From a checkpoint of a small transformer trained on Wikipedia.
Size: 12 layers, 2 heads of 96, vocabulary 10113, 7.49M parameters.
Architecture: LayerNorm before each block, rotary positions, no biases in attention or MLP, untied embeddings, attention and MLP in parallel.
Training: 437M tokens, 6664 steps.
MLP neurons of a small language model. Each row is named by its layer, matrix (up: input weights) and neuron, and shows model dimensions 64-159. Each number is 500 + 25 x the weight over its row's rms, rounded and kept within 0 to 999. Numbers have three digits each.
After each neuron's rows, "fires on" lists the tokens most often at its 100 highest values on Wikipedia text that the model never trained on.

L2.up88:512480501435496536454510483474543543513490465478461487496488505487459465517485494446551526530446487495558478479454510466503557453520494527494496467455528498527470529515476511510522508492459525497530501508522509528452503519512489479485518479502508542510517471498496513525506517510475518498
fires on: "on", "ess", "n", "is", "on ", "ter"

L2.up121:492493482466452524483560505493456478544487537508526497542505528518525521501541516465459502511514569482454523495520496503500503475439511515452513497539544516478522514461513475526507522536462480487480515515466500483491490520525477504499512510532497508483476518481475530520521493504517472454
fires on: "- ", "op", "-", "offic", "fic", "stand"

L2.up369:504458485488488490504478481528546486521517543453500514527498512510469478514514489516511481526507524513488497499483478462493491547502519496508525497487502495493497503493525524529537483559504474480552522513535563519540491489540480528496515542521476508473525546518552475552499553499521482492
fires on: "November ", "March ", "December ", "April ", "Best ", "Public "

L5.up262:525479474463480500491523522521471511473552543529520538471510487474509490518483501509504445511498557506485521448510455498518532496480493507467538479485513544540496518486457469502521515541464475502505494525491492519512554496483516460465489501521462454531494503494485498502539466470465524484
fires on: "7", "by", "U", "24", "or "

L2.up349:520508516500445509519492455467426494523470520460507515494508519492495514507478535517445477492444524481493472512479489525504494511517490516543489518469551516540452505492512513570519484516497496463487494479546513527520467515489481510529472491497472478489525478482506534542518505512483507474
fires on: "of ", "ber", "id", "ard"

L2.up169:451541524534467502459460466460522491526497488466499533487512480527513503528522500493535517511472474493530518510513485488550491499502500491566458455434512471463507549474537502492518503455463518491537480522498493542546496537525502497473509468519492486563520540505525456517514522515512494454
fires on: "ap", "op", "ale", "e"

L8.up85:481528492546541499527508484553508470461530524489514517520477480447470525514449483480494504526489448432487526502496520506469508443517480527500492520475542518515523475510473527532488464530472499498512496486509492524516510513465520517449500474520503483462481479534508532531476503491516452500
fires on: "was ", "is ", "is", "also "

L8.up5:540504505499483501488483476511534515471505488474511507479496478495499507483479495501482453495497537509513490483560525445506487510520507475451503450518506459506486509458488513527494492500518518459484512524484486501506474528522506512547538498539483485532475483547529489455524535518489439477
fires on: "–", "oc", "/", "1", "1 ", "sub"

L9.up77:543496515552545527508506503490488465500539467532508434497521478515501467512472508478504476503469503497486517512454490505470502498480526505486495480505525524502498478507460476520482530533504464480513536480496484522505480502491514492566428505513510487457496448526497463495469534486481512442
fires on: "c", "st", "d", "wh", "h", "\n\n"

L8.up289:490497510539484508498499484520507502527526492477497462483525533532492486569469511525472496522496529483539469490517515496463480482525486511548523511496527479502477557472489480469486462499498518461498529540535538505514462522515512499493537542524538500548523491530489513506497492496478499545
fires on: "un", "to ", "dis", "per", "10", "0"

L4.up251:462506510475440517517533483527475500509503503491518493492466507532511490494452512481520455488498522509513490516515502520529456524454496484526503490512510441516518546497503485529495500548481469506529502520523511492545451468483493474440501510487484468469514519506552529506480489507520456495
fires on: "ad", "in", "ab", "ang", "BBC "

L9.up85:511534501527510459478471485483511529539475465487531463516518479502423499496514491545496502515528500478539480471490526516475481480501437507537507511523530527482488498513504460483544499547478513471489510479488507473559488526498532514503496556506511494479470494485501498527529514466496556486
fires on: "\n\n", "h", "sh", "- ", "fav"

L2.up310:522491539538467474483479479557477490488509503463496475487501533490506485507444488522503505476527457456497515493518505506537492453461526460458489487516480507487417455452569476528544513534487493502489497519462502483515541509524533509528500523527505469498503490493512515505486477491549482499
fires on: "class", "under", "school", "hom"

L9.up258:523477508505516485518554479499478504514462528506524558532492516493525531492512463512517522459503498466495483489507487457494459516525482528483496468519531455515465466458464509513548514516468513500499492500481523531501500524498514494488483509512487458452518510473516471534502495536528517480
fires on: "s", "re", "co", "- ", "Preceded ", "it"

L2.up340:526498474488469479469459490483520480540473458502492488512456468471509475492471499462525481495499541529562479489516505512478456513493503533494484500490499508505518491456508509521510504459478474502514463494544483492554511504529471497488508524514482513496474548480522515549452496539506473467
fires on: "â", "La ", "de ", "ú", "del "

L8.up350:534520512533497496518467477488535516485449503470514515489429496504513496494508553521520513507470551478505536482493497512468489501484496473521515504493529516484532464512470532479489499521489561482499509482489535483456533533476512458525505520499518507515503495521492512517480528507513463510
fires on: "fl", "bl", "Fl", "ref", "gn", "program"

L4.up218:507486490517517502519522536517500481443519503459495507501434484559536529517517539512503527470491513495467513478466507478489500519518473500532524534528492444524533508512511464522506473560478471508546517506519532519520529495534525532506510520499461490476504517505547500518514507500490454501
fires on: "on ", "of ", "American ", "for ", "s "